MLP neurons of a small language model. Each row is named by its layer, matrix (gate and up: input weights) and neuron, and shows model dimensions 0-95. Each number is 128 + 32 x the weight over its row's rms, rounded and kept within 0 to 255. Numbers have three digits each. A neuron's up and down rows have the sign that makes its largest values positive.
Before each neuron's rows, "fires in" lists the words (lower case) most often at its 100 highest values on Wikipedia text that the model never trained on. A number after a token or word is its count.

fires in: "to" 88
L8.gate257:036199098083115096131112173125122107091106086165097154118127096158125111123141108132116184096136178110120109103147120097124191158109133123109164120085144160129100159150132115154054108141176099111109136163116164059130104140086153108152137130233102130130157150141121134164110165166163132096
L8.up257:130137087090106088078152154102122113126083162144132138097144113158157057134144178193142096080140058183143156210123123166078196157112148129135170084122107119103171143106113096094117095119190072120171125194061190078158142153111143122155138093220159165124099093156112077164105168160161123059

fires in: "is" 50, "iii" 8, "not" 7, "constitution" 4
L3.gate278:102131132076126142087149143091165121182145112147086106076190157116111087177100131142158112135078089155118154137131191166160118112115108122083084122146105110056044182170087153115123095148121139120102128099199122156141097173150101132159117198126165086188104128130167159154143181135124105168
L3.up278:083122096145100168137120166161111104160132147153114077112146133102123121108186143118126152171068080175152139126160127087177113123145161134090133088201153165073112099079141162063135120159106143205106101125142120133080181108081107119130116149117099171100132110129135140146125164121050186147

fires in: "season" 46, "year" 14, "seasons" 8, "second" 7, "months" 5
L3.gate342:099127093122165122127120088149113098063128174139082102108113131092101104189144136159074078170118158145078133110159123058070144102134181094079109112134126099120153151167130182148105155099154154083076142108114169117099094107100133110134114119143171225170052157094098188185109138140177186134
L3.up342:145166167092164153181100126143146089086128104165103137165069127112096097146097151137103107166158141081156102070167075069129157113188178076110082130084084134177079133103145146211097177169180123127113096123065154113132053096067141077103153159069132193113091144186078134122147156158133156076

fires in: "the" 56, "other" 4
L7.gate416:104171165126168135115086162177153112071120150130164149143120145143140174152071146133142106134138074121108166109098123155146170080089160081114133156176120168062061150119113068146178128103098146184174155127114134139131134070148172062077103174161086113155098090149104086157121146126215113124
L7.up416:086099118163161122153158116138158095062219146162125101061147175118155129159106153141139150093138119127116113116107109120174095110137083147097119165115110124142128147131102148134146127133103140093152163114110182077175145083192145062121130155100070088128089116131172168139097159183171141144

fires in: "in" 54, "to" 8, "of" 6, "during" 6, "after" 4
L7.gate125:154120155049154036105120054095112091128180120114142138163142147118146148173140112115118147126151130152064083107146118139108131173074106087102196162113070104146170118176124158123146116194113078157106112123119073147120152159137133133152139145124203120152117107174086128126158135140091133096
L7.up125:152135179113143132074179143115164080096111065100178081134133107073177127116107118131105172113130111139148128124105113076132133132091135130114124067118112120059143106120103143156102128114152122128145106093113167107095067076186106131103142136100078076110154100126149087067109116133129139100

fires in: "they" 33, "and" 13, "to" 10, "two" 6, "these" 5
L8.gate3:085177139152112131122130099076121184121122103150082175146142189074128115115145149100116168125098156136124158115138151103156135154112075133104139094127134151173106092087090101117131158163119098143074118160066099216148170140143099161095185100128143144143171098083127133158159127110129173105
L8.up3:121136161147150086154111133115147181108190115132195180061124163102116063125116119127153123134101164192181130095127104139124093141091107147180113090132145107106124060112121158123170158154179077090111094127122130194124159151184129163112090074131165155087122142098154186094080151169101188098

fires in: "this" 85, "continue" 4, "continued" 4
L3.gate666:142114123130061090104084096115147083086111108111198136117131124135161155164071135129115107174182150107171138165124143130186133107079112113108111073119155147133125167158128161098117076112097200208117150150183149192168137108147118113144071202137179127162055132107195129133198101144094129095
L3.up666:058117077149168088153149129137220090112153108126094104095178137167111103135067069130133122134187107121139061142122143136144091116139108120097097096136134116115127143112089078089093082178164156153096115153170156115171123123113112060049078115083135176159104182110148158112183123132087125089

fires in: "the" 68, "his" 7, "hisham" 4
L4.gate552:104149113178135173150070146112084113060090185087141170113151130138136154138103137142092145146171088209134120159086084158143116132159134079104160151119123146086169090081107133168094119139085126161075101134112070133129129079095083137109147100148111151098107137166142123101142104130069160127
L4.up552:143158120114162142130118137153137095130114174084128164111151102148174154153072144136130133139164048166146136140132118130117108170196151089093145190146120165076157125093086145149165082103114136134094118101152067128085147098092106145082155129149129109096090110152105111080133076105071150139

fires in: "in" 35, "between" 27, "from" 22, "by" 4
L3.gate296:117132122142148101096143182130107156113151151163143131118201133163128119177114139146059108149146089133093134160129053122138152116128154139183147098130116101147206161168108067105075107147179145114155166146156121076102112135097051123159153046130077061076187093075163125142124149064167124131
L3.up296:137066144151144103106104125102134171081103132161096117119192126160106118126165127167112119184106080126108142161163082130131124123157161134183105086089145092188179134175114056140075118156174160109162130137159137089134112151152042157120148073137090069116189150075110174142108167104190107133

fires in: "year" 35, "date" 17, "months" 8, "century" 7, "album" 6, "week" 4
L4.gate336:120191070070092143137152124061108127163126172159112092121091126113121101186099143138143135110133116194085151143080083130162109139148111064113111127074084118113140153153119176150158159170118054163084145102174106088074056140078108147129187172158182196168080123176164099133103108132192066073
L4.up336:125124090081112075122106115098136080101150162184150081118125137122176098184115134131141112146092080149161091123166111155110082142117113084108098119098125144145126138146116128120122128116144133184116174129131134093037113193110087143164183182111189140185113092123162089110115078091160086030

fires in: "not" 51, "considered" 5, "notable" 4, "continued" 4, "noted" 4, "continue" 4
L4.gate400:119137162205169085162086156181149090172110130153111143109045157059158153123100121171186084145108132217075159165061159119103134078142144122152128089123154139094131180160192135110155191133133112090117154113136126138141114163119080120157108108081103109128118148145116193143154100132104115134
L4.up400:129134117181142106178081149171167119159126133157145142119094136082103126166124141160200056115102137128080110150129158140119117017180126124127092062187164145136131160141132112161156185097175143095126150143105135129155124113095091103143107095110187173153100115120136205164128122120082183108

fires in: "to" 89, "not" 6
L8.gate97:144167130100126116131166138129173142081080192105114168150142074064146129143099150168130126154126104137126171163160135114217128209111108154122111078126119151120152167081124121205113113148140137122165150197070163121139089144052133163099134115206132159095145084111124092112139146135106153174
L8.up97:018140102138201140079180098181116102130171092147117121105115141123180118120153126147120118212179133138135118069107165114112107194126082105114145127071107196136106143132141115089126111112123132105050109117119138153153154146140114117104129174158050105130126081119110126136101083165093163140

fires in: "years" 20, "months" 12, "days" 10, "minutes" 8, "century" 7, "time" 7
L3.gate357:171212087140101125169093069129136083135125167131161172172167136130235132079099134107148121128117139099114112115174130200137181139178105127106108099118154171131097121119165174184136082158165130146128161147166150106115133177094135215085096175163141151169095157202133109155195133144166079082
L3.up357:130177173138156166103062129176166131145149161126093153105150073133189119132189063114158159087137085128114148132181081154138135099109100132149081059117138091162100153127111121096175103104160125150154114157157133103105114131119134137093136115152105140163132089094108115092059116144174129132

fires in: "other" 26, "all" 25, "many" 16, "several" 11, "various" 10
L3.gate312:113139187166063110108098132135162046065089132083093079132108179154111142227169121137104141147163120168068145118147109091134154130096074132095111091103116083174169153098171158130117126161114145148163128155131067113124166126169131075108099111086164084092111082166129200181087103109094134141
L3.up312:146158145192083094129135094095128121059107172094092159137074163129123183131130148124077129119186071115107145121090146125133117123123145133119102090123141118222214112118136158122140141148074163163100157123113117075159091100141133078092119082096110053129081100154125168131114117116133164152

fires in: "was" 33, "were" 18, "is" 10, "been" 7
L4.gate507:163103143134098127094090114079097154162136168119115189090086097144130109156125098135088141103159167095084173171156174091105191135115132131148109136075125119159103196128076165097097069189060134168175115162157125158137113111113141094131090111220104087131120180104164184091140184091081165114
L4.up507:158104140129149184093145079134053145140100141107057117108087144093107119168133117116087125169137128136126112091147093095117183163062116128133071113094103133098117091068129122086114110116104174161176081118080100074084086095158105128180081167149176135120140123094131103167138105111121149173

fires in: "who" 30, "they" 21, "fight" 4, "although" 4
L8.gate160:126156078177068135185119126155142139140159165114174089149115154096222096149130085145139156161103123193099125120141125148158155095114146092127124125076085090134180104159144123081138071133135155178131079146121163145108111103109111153119123134164153198106114171127166086165058085126154096159
L8.up160:132108149154155159155122126123132184096107100102196156137165110111154109080117107183140159125091178104064153147125111080152122107188120095077126141185123110165151139155116099130140168140189068109118117105110133118127068165140114072066103105151139146128163146105119090108106111208114131089

fires in: "and" 30, "of" 14, "in" 9, "by" 5, "at" 4
L8.gate53:095134145115145135139158123127164068152102086102136131124169104107159127136127138120087093140116108089108127154147073148185128061110042169118028156108119138140180138136128109075101106168143112183144116096157083123121154181115139121108182114130123095123150125094068103145161133148094177140
L8.up53:084087133148138135078107110129104133168101038080122122119182120107167141132155132102069124184119141181107142126156061118148080107064108136093076175126061116103114117158137131102088117080145089143146161099152159120193118129123158152104087140109159118128152125098078032152180124091150122068

fires in: "as" 25, "or" 22, "than" 17, "and" 12, "an" 4
L4.gate29:156125113136183137147122139136152113106068147105166131143216145146162137130092115206043097090179152142099126116132073138120146174131142136148189152098101114110205145091164146118163164092116105191128133103095084082113063131127107158072124194094121167167126101127115042191165145183100126159
L4.up29:182109189158107115141164103101149164136150105096141143158126151165155102138113115183067105144135117111116131182151093140088086132124140104118157168096093131117149147128120126100159131085079127167091128157109092131227101078179158163095160104138142126130105123161116141149151147173147151121

fires in: "is" 43, "was" 34, "are" 9, "were" 7
L3.gate651:218109125128116110066146090095099113145092153070072092106087130115148140194095134117087150084106148161127123093128162126104176145095116129186148145082150137109107137094122101158125126149089147149178104133099103116159092166087141218138116141113139088121079109120150151123102106082106158135
L3.up651:144128161138135079099148083113104124156131175096090120109097149083081132165117152130097130096148124129116103062153120102128165160133156095145163098075159117061129119065125104121115123129110134137161092096104124119098057129098139174143134169144101098157075155097149184128117123090120181094

fires in: "the" 34, "fort" 6, "one" 6, "new" 6
L7.gate693:165122169190166074137130152105130161165152140218164153157187175157085122094086071088135119064119146095120172174080153128087133147161172150134100184095122120073133174119101111082153142137112151149146126113145140074055152110133095091116128131138130136048095103041164141140136098099119160217
L7.up693:151144112136165109177141059141136130144130170151078188140121134133142112140117118096134088144128166081165115146080189186147128135152228106130157148119150141085118167111082134119106117102146080077119110113137131127090123093114085139091075086115141120112112139151114179102119075123054163116

fires in: "and" 35, "or" 12, "until" 9, "to" 4
L8.gate523:155122169116161128103085156154142161098155155134167122181109164181169147190092138181092157080118149111110123131085087090130083140068113173167076113128136188139143120108067148046104118156146120175114130159130102117074178171125149130100157123135088167153127098126092105111125178150148109126
L8.up523:157101087113131137107127123167129116129132141100145105156116107143111167168207105190164094182073213120129111238111096176106203183119098140144109114124165122149164162123137147127138145138097138158143112165101127114113139093082189086164092121152091143100163121107107083056099138122109135114

fires in: "the" 51, "he" 10, "in" 6, "and" 6
L8.gate478:106128060144169118145117124159119104148071132156134162143177186103125131175095114141129110157197131130127178103110111156234193153148134138126149166116051142099107089095123134127142141118076145061151102116079103138126172137104156119122131177090146122154148091128154118173152143114073111144
L8.up478:123145116168173110141149163126184127096135216131153153083154108121135178101108087142090109087141104143071099099111098162148119170153097128109119133089163124144202096163095087096131164180197119112124154163114181094155150159141104204046122116114103126144117100091157094101135162115103121101

fires in: "the" 47, "it" 18, "they" 10, "there" 5, "this" 4
L7.gate631:145101101107072139115118137151122113128149154144110165138142076116125099136121115097041105104171157136101101164161102145109083092147105096125127099088132089130149163132073117088161114194103083159128174114147151105102152164115196148091148085125117134149083168206125101132074077074122061107
L7.up631:118108148139102109110131123142125108135134167101134159116146160150174090139108123092105146122134161137062142171103073179157101089162159096115133096146165051127152170131082138086134131196134152131147155136156163150162134131070131184093133094146084146149149175173149087117146148093166119106

fires in: "to" 41, "of" 30, "in" 14, "for" 4
L8.gate556:146166174155093122122137081141089110137144140152105128120131116154164201145141115155122147146131115087100094105092110124102161219115107098068142155072070093173135166121145087101123110120150116110075047153089118127128133100123096151116115063158106129131213108154167133187095148162151110113
L8.up556:141127128094134165133130104159081162089129129111157122145106124156165119128155147169161078166126124138159121158101130141169140168100107143127132141157142161151154127050128130139104099106100180159088094161149126146163157096156106100139112127108194149139110115106228126085167077183152131125

fires in: "s" 35, "to" 9, "of" 7
L7.gate595:106090112161125154130132120156216153109155153110159141113171132084135082063156117050157114096175171096156180110078173085141118136120144130148160128132155141079152111125113120135124105102112062103128090174134110150144090141152082123104130131140119158154158110099148111169156167123098115196
L7.up595:074176124109151115143170161150143032098091129153143166144135135094119106079146175108149164108128195154154106137126070167127149155153142145131090119127116198144094114120077207111109151116136107093044078117155146126102171165161093115133120114120079167189131143122134123120159118109095136128

fires in: "in" 50, "the" 15, "on" 12, "january" 6
L8.gate584:137056146182106138120135088095140050073150120111115048110103124118146131172142154130113129199194101137068096089106105148076099114196177164178140173140112081166158161102145118112125109122085100157124118133138088190177136124139053142052107131143090131096147160113146132188180156108098135088
L8.up584:106126106157164091165142160144106108065116137111176130086065108130126161150110110132170184093127132195109158120118153141086142132111152168114175099078144175083158117099175095118100098108168135138122201136081117077156137109076113110129165222170092099146113156093095118145098111184150134151

fires in: "and" 22, "is" 14, "was" 11, "label" 5, "bibliography" 4, "platform" 4
L3.gate535:180100149178052142115128156132154149096085102154094124102093126180127101177127101095116126174160152111111131195161141133124123068146151163127141162094140049214130069162133131081147095109060122198149109128108151127127093169158149155121086082145153125103081111132126079095131189133151065127
L3.up535:138152111104125135130163178131124146143125127165067065108139138147160105191106122097163093109207144126100098164149196135139175094189145108085085146048073064173122130178127098137108095112077122182177126160129130111160108182149151180118139104176141135118103120158099105110122174143107069104